{"norm_eps": 1e-06, "attn_scale": 0.0884, "optimizer": "muon_variant", "lr": 0.00857, "seq_len": 1024, "dataset": "wikipedia_en"}
MLP neurons of a small language model. Each row is named by its layer, matrix (gate and up: input weights) and neuron, and shows model dimensions 48-239. Each number is 128 + 24 x the weight over its row's rms, rounded and kept within 0 to 255. Numbers have three digits each. A neuron's up and down rows have the sign that makes its largest values positive.
After each neuron's rows, "fires on" lists the tokens most often at its 100 highest values on Wikipedia text that the model never trained on. A number after a token or word is its count.

L3.gate1023:160137137131161140129158112104104112171138140093154134117118164151108160136147100175143119136124099117097134175129125117095116148144090121163078172138131118139097119144132137154121144128124124139109128104148111158148112128132100170123127148098057159143140131107102099125133136097126083070099150097111125138142170152160112147115131069124132158087085137134142111137124156145111129065095119138104149146152113146145129112059159107131111140160099164119124159144141095079123151174125179125120133097101145101151163132123124077146123178149154141160135130124090135147114116158073149104
L3.up1023:113155159111107076119112104128138158094107108141133101120135148113141157153133133140097110122141112109132128120144111166099152147080125099099129088154103119152124160160111139135089148168150158156108159103089123126093137190098133134127132107127136169137119117117127126141138099163134171126120098162092121138154096098169086154153157095187124124126143113143103146150119117124148117127067143165106137109145127089115144144146140148110103118139108142080115120168130081101124144120156124094091120140128144109120158125148134105082125120129138092145128135145161131166090125144110114101
fires on: "0" 27, "5" 21, "oc" 9, "3" 4

L3.gate231:136127184100127083119131153126128142182123158093138138125124100125129181094127177127143118151126145165132129130146152110130070145122120102136115157129144128155112107134133140100077154081172132161116153111122098128146127146158144127147117134103092139099111120111127144101116157102105128129116145147169087089143146152100134115168144150101165101179147128109173121146113115121104161165155100170099084099133139166097166128129107096118146122183114121104144136116143157148139126129088106111128088128144157118119113117151110142102140134095110128141073118133086128129070127116158137148
L3.up231:123117154122152109152138127119130129152131101148145107125133142160090170094161109163116135180160131152076151121114109124156124109131146074123105157110084133141116185091144122136126141151109143108108129084115109154124135126092133148140158141091097174123137122148152141158186106108166117151161138122124187120128153124151153130125116113132121100133107098131100154108149140117159100111154108121083074122106120115104154169158125142109135091146141073155106132160101183100107141163081139129110149112144110112132145166144118096125116126119087206119107141098186142123137119150118088107
fires on: "." 32, " of" 9, " L" 7, " W" 5, " H" 5

L3.gate703:120099138125126107143131130135120130133130116105152179147138091123126165180140149106103095147118090101111117111124140177118089113138118168139126074180132133105121105086153112128131132142121116140101112112120097125141117123128119104145145085139116120078147178163098129127146131168128128117159126079135164115136122120112108117094176144150148133167159144149183103080128103153129149148126116122112157120134177117160111138114125120110104164112133132133162141145089145142121104146121181129158137089144134167110103179107121135139121175146142159111158144153101145145168086108118129138
L3.up703:140119108101095089129124124135092149120097086075133115143138104135117154149170120102115108095101129137128118131075142094142105160150128095129084128136089129115099157114141108155117121149075133124181140093096139142137115128126148119152068113141101136114092152147088123122123125124174147170151195108136126143109125098088139095117149100130106083132127117125182076113122138127112151139150124152151094089151159137130113118129104132089130140162115143062159116120130154128061118089143144126143133144115148141131104111110135105097122156138133150137145125197120112118168115138098114126
fires on: " " 40, "," 32, " of" 6, "1" 4

L3.gate931:099111106094096138115154119125156114172144157108129104123106159162174133099144099144119152139156126128148101122151152124138079100105057129150149157110167166127097160096151090098145141141124144104098106083134066158129121169094133128127141114148100101125138148131138158097092152131136108110154165097134138119135110136121142118101153100119134141104161108143145160116154145097137130140161151161109120073122125121176084071120129123139173156129126131148152098156120105124154118124109157142099120123135144133089135146072094121101147111113133124123119107139140119097159106166123124123
L3.up931:068143166096172086113152077110165128127117108127128116100164109121135136149171118143099176126120137095151089120151128150146107113135116159131118131087101095142121116096160117124163168131142129123126119102120149120170138089090129152115155147145118131125151141082140082145107137148155121126138113149101125110131133171102129138156120128118109165116114124107095140104163130144145147123127092085116140127110143153177134147121123106078080143159141155101171133111102103113109114069155114123135135141147130152081094129136127073145107101128102145153102122160133084112073156111115126107
fires on: " a" 34, " an" 18, " in" 14, " was" 6, " former" 4

L3.gate38:132145160114128093151151147080129109150079108119115111121162083137103121111163157143132167125113125146076162130119167121128137157091112131138133102167088112108115156157124124127081127123094123105124157117143138166150092105160142137161141145104139147161132129107144135129165113124159111139119111150151094148124106092127105117111114148118104115135104134136129156174105068164127155123141106165071141151096152186123136120120136139151139132165141108125120178117151141123115160092120127157103173075094149139131159181132139130115134129138097129106128150130147145100116097158165146142
L3.up38:150152132123134146144139138075118132128097146106163086127145121110126138114155162165140132144135137157096100121129163107128141151087131108143141122132121070103111137163148113131089119134080096158067136110134102183100099109128115122119107112136200158147138064146123134123159131100145139135104162136138147113149113099159105116138108132115130145154118090122148128174080120146122122147157084155098180144133132143157136127119135116143133126128127138155084091123144162164155110089147166150127136124088158154174088164135139142099151119126131084094132120143124167121161100123157103109
fires on: "," 34, " company" 6, " club" 5, " side" 5, " album" 4

L3.gate980:076157133169121126148103151144131089082136168120135130090135176117140126167159111130132159161170159128149132134122118111114129138175161110164151109120136105116129105138179092128107116113116157144105107150153145107117156126141120120106148128125155130129116149123100106146178122150156104091137104129086145152096157158145105112116117134127107127131123140156142096123142135116122114103089154112150133110167079092065119162076145131118124123139122152131144139160102119154112147152127156145155166166143131105125124153119103099111140121183160113100136166132101142101082162104128132126
L3.up980:129147116169097117154121129140112091134130100156115160158131128141114098151156186097110158100131126131126153140139122117135123144141129113120190122074082079136110118112135083154172126130115168124193135166111151101157128085123154120093099153137182134117135078121133170085153114152146131089138170095111154129128140135179122132110116140126097082123145121098137126142113110136120134152084154117115120125127139134121104129082089141109065129085118154088113161147121112143113093074113148082105137095136136139176134106144140156152107108159111130115102122154116174176100146117126152142
fires on: "," 46, " and" 25, " to" 6, ")," 5, ";" 4

L3.gate817:131162160134142080170143147134146110137127102159136107100125129117110135167108154112136111101154137160099133155140132100117143166110143140186116125174158141145187108109085143144113112111130131148130074150140132173119131147068100171122144141122129155148177105124161153114144140107101128135180106160090152138133141159130148120132152127130130111157099156074138117126127093168149120119089128151118111128144132149097163150174134139145103136119107115136107164136113097125110124124105093145124107153154121151151112143142128138141094131127125150111121149175103101106137103117129136145
L3.up817:089149141179148139211168154131131151099126166128158105095104116152134124118102180073152155124163116133135125140146134105115113178114131122139155181152180157176142126099114161118085112086137113152142140145127082158124103142111115117122160139144144185158160117129109114130129124138109107135164119172081122126090135156109115109127153126122152117140134134151117116128158123178158087106151145143140072140081130125152135184084142184124152116139152138115147135117137088163115124145090144141144134158118134121112144142102092114130138146131127123131123127131118104134099111111172138162
fires on: "," 94, "2" 4

L3.gate946:152115131133101076140157112086143122110125097122128135107147143155141123124116130140114125163135191157168124114130095147079134094158141098110156122128115147146147113108124147098103122098126116119118157132102105148110149135182152148114203148139161152120152102089124140169142143149144151123137071179145114130150134133110132120127130162117131130112126157082063143176141146101143148110139122106161103104101154156157172102129173157137122139119120131148145126149100178145148137144098105126156147130178130121154159094112096109114138138168137141193123158136170135123110126141138148121
L3.up946:137158139113128164123135167100093133104134114101098132145104146184146102136160142112125149124182120092124124170137143161122109139167133127129102122150141113071148112151137140080124086101119088110148119108099125097113119142131172122147130141125144150149115119104081135122095141112164111117135095199135120103185102157124090183133128124099116153062122143128110156123144130132156115137166111136183099119086119123107117111159119099162138141114128168100129128147127175119174086143119139163171101143148144118075159113201120142116109124125119101137059128132118137116151124143112124189
fires on: " \"" 49, "{" 10, " long" 7, " '" 4, " work" 4

L3.gate911:132119146140116106127179120091126107130146152151071156213087132114114105115135139107107138136133134121088145148129137136117127130141138113099147099122098141145117172148142146151104118099123164124126168152171111113157116118135104153103168112146138090110132100164119162140116127135139071121138139127126111101127125126114137146136117096149135125129106119082118113155177143091120100134111156112160143107144107115169153132120126162109178144143186100115100118099124088148145115120108110134104168129132117111139159149109146130123131111083134124105135137133131122150136114152107114141
L3.up911:157103124161108097137091142148139112125090115160161157116124080108109106106132115091094079136141120123105156115167060171114125101123120157097120121114165141171131125108131161145129140094156196143114143094183126137093173111077117122132154107123138101115129108105153163096125128147096100142100107108108156145094151188112110122180122155148151152101103123120074114081143115142119136131109135103167131137103142087121130179094119139132148108090144144097135106158128103089105139047113141140150146097090139103137134152129138147102142163121131110112131130124117126143115074109143116114
fires on: " in" 56, "," 7, " as" 5, " a" 4

L3.gate307:128112153124149158116125112111163105161162124124128105152154127114130141116132131049141146118158093097121169106122124083106128198205120099070148089110119132117133101142128106129173135054165109089176162132135137128128138116118105145154116075143123099133121110168138112126165131140128109093104090188137107144162132086148166150125109139081133095101106125171086137129131150094133132110118128157136109132104140110075125137148108118129123132157132081128165156090120159104122101148089153156198156130124102136162126113126155120143122117095169148157124126158116131089140140167136105144
L3.up307:142119141114148133106121093121106152100113137137085122155136135118174129111138113133101131141089138093140121123100128156116141143172100159119088156129111173108145147124107104138122104111111166122143129124090135107091163073156149083136139142132120116153126136111119109158127099128116158125177087123120125144125159138135114152134157137155138145092174140124138123164152121134126099140131144128160144115156110084120139144142158105150146099143131147136130124103113123141106099125132118097108128128160127150147127114126149116084169179110103107132152125160128119177127143134152074155
fires on: "0" 29, "5" 13, "1" 10, " career" 9, "4" 8, "9" 6

L3.gate665:090137122114151127165107172153116137127107147133135138140101151110111108119135099150076085175134109184138132139101132116083139133121140180131144122152117153160157126182150164138107188183104081113101128132094104114141163152177118102103137124146061127140128125166109174141148131122124107114098144057136115127132100122081106159087118143127147116152113113142116122150114148139147146171079140173164181156125099105083102146111113069128104151125104153172092150139115099136077150131082120122135116116108153143090096127135136143134095127156110136098088144116073145091123152143115120178
L3.up665:109134140154123153109125132135134148111107134096122114158172147144143090119156147113137099118109107153108130124127087093144124135110156137142169100101101119109133088147088122145114161145144130172168131101097136125148147120153130135127158132129105136143136150105182133123089094122134154087090146142145121114118123131106118126120148138105110154107130134119167136146140090155150125163112131147122115065107157136086135151120105139142131148102115140101124175124136131136124121118108171158122120143115116123155139138184138140127120117160150162094081095119134115144148168135092117136
fires on: " and" 25, " one" 24, ";" 9, " so" 8, "et" 4

L3.gate488:108113173111168116171115096119117126106122129086127189128155083136131127117131172095122144116149151175147178136061127151145080154074136165141140087119144135112153137127160146118120121111121147106104143132161156124115133113128122147112124126117099173137121164132146109126153084137148142133139101124119109176136139124144135121118124151145157097093121124105121108078148086120125125100144116124105129129120109129111150162134109181114075154158149170117159135133116139140141119135144154154159084152148100167093095144129098132130127105109120089121121132117139124106117100104098149145
L3.up488:163115103125116110158134167169113132176103155123133138117144101151143126064145084115159202113176123125124098119122072137124136127143099134139097134099163146130093125143126134123129142118154123110173123076121150143084135166105133124118118096129116150159167139116130144108157106124105133137153112147078144110089153145128151120107135132074100155135115138134146125124119162121142110116165157151118132120092123174154145146151147112174109141064131144079129094166143195145169087147128102108129090142088143109130083142087176145138151125126122106154132132160116155099118107090127135101
fires on: "," 60, " and" 25

L3.gate905:118110123115126108135133151116110115113088138165094141157107129130081102113118140104168114141087139108128153124097140121149122135112154185102119095165129137123152145160142143127175114106110100136105121084134153124139174101102114148115133146077140109159137128144153179125157128100098123115156138155152133146143127148152078123146140174143141127075157121114135100119134108184106117129137117151089100143097102136137155086131148108132116135139152138150122117085099176097119125159124166118137081183146111122127164140139113120116125109150141118136083135172148116131094135120167164119
L3.up905:110134156105118138137151134119174090108108129170130138126081123127095091083059122103141147146091140160160177139126144099155168132083104127105129119142135123132137107129144155167122143156109101134086125099167113125168141135117127101119165136054147168146103094176141141138161125126080137088157121157139140149146121140195087142103132117129116100145134130113142121176107106153113138117143118161154101153080111140114152137145144103122121154138149147142123148112103143138175121137146136079116111182119128151147111117120150137106127118110130119107094117143151136136138110156129131130
fires on: " and" 38, "," 33, " or" 9, "-" 4

L3.gate576:167140130104128114132102111169172162112149164131121115157085110110114170077155126093101127127149136146112126118144122133153161132137121108134172153159108122127127141160124133116099093089133123107119153172122157150088115106139106123118149126094092140127095154100159160130076137150122116094123152163121162133083162087175102111171113141147152105126084183114137112122187136108140119136140148125134135131137116113194154109132091149153144084158137104158129100136135134101175121152123077096128112129148135140134117119077078118158157153067100183139134135166129149120121175118173128122
L3.up576:106136121082110145124140119132112133080118111115152095120093146110167157118147113115147149128068137133117141090164148083146106136118139135112133129178133144138148101130125104138103125094112125101117119129141150143160121155143124121144173165123126114114171137115136121101125137106117130110119119185142105121119141125108131099136119161141125119120141089127147154161138161120145103157117099098146093168099181094121105097093092136117135116118104132131125077126118159114188080136123126090118128115128121132112154112138122073120160137121128111136132131136145088101146134139177141098
fires on: " all" 15, ":" 14, " both" 9, " of" 9, "9" 5, " Musical" 4

L3.gate146:166115139116120142109157130149107152134157152124160156127152116131076118147145096156132103114094106126141150072150152120113110132131127076073117106141161114117130150131154143101099093109120159120095100126154126139117136116136149144113103097150123140149124158138130160143155113120155082095133134140169137131128118152102075121089147160118164147139123102111140113173124119093131124168139123121134109127114115124116124111156132150120153134109140087106088143092131132134139059122131141137164138108110102154109123148100126110120131137160120130143162125098157099124112091117113127115
L3.up146:114101099112158118105142135155119148143153146140178111127134138095097139129112092116095099129090110139132144086144136107132119141121120133101129083135136108127128131146162138162081132107116146109116089151146081091120090126141148154117118127127148134107137150143156146136136126121134181091105144139151167157152080138103106081118157135101143120143115115074145136154125137108097108141148108129123123093119142130112140157121149108084149083046144077131131165114110115119103068118153141129176156123095090144080109143094138074127112142142111093160113095120133128112154133124130182105
fires on: " \"" 44, "," 10, "-" 10, ":" 6, ":\n\n" 6, "\"" 4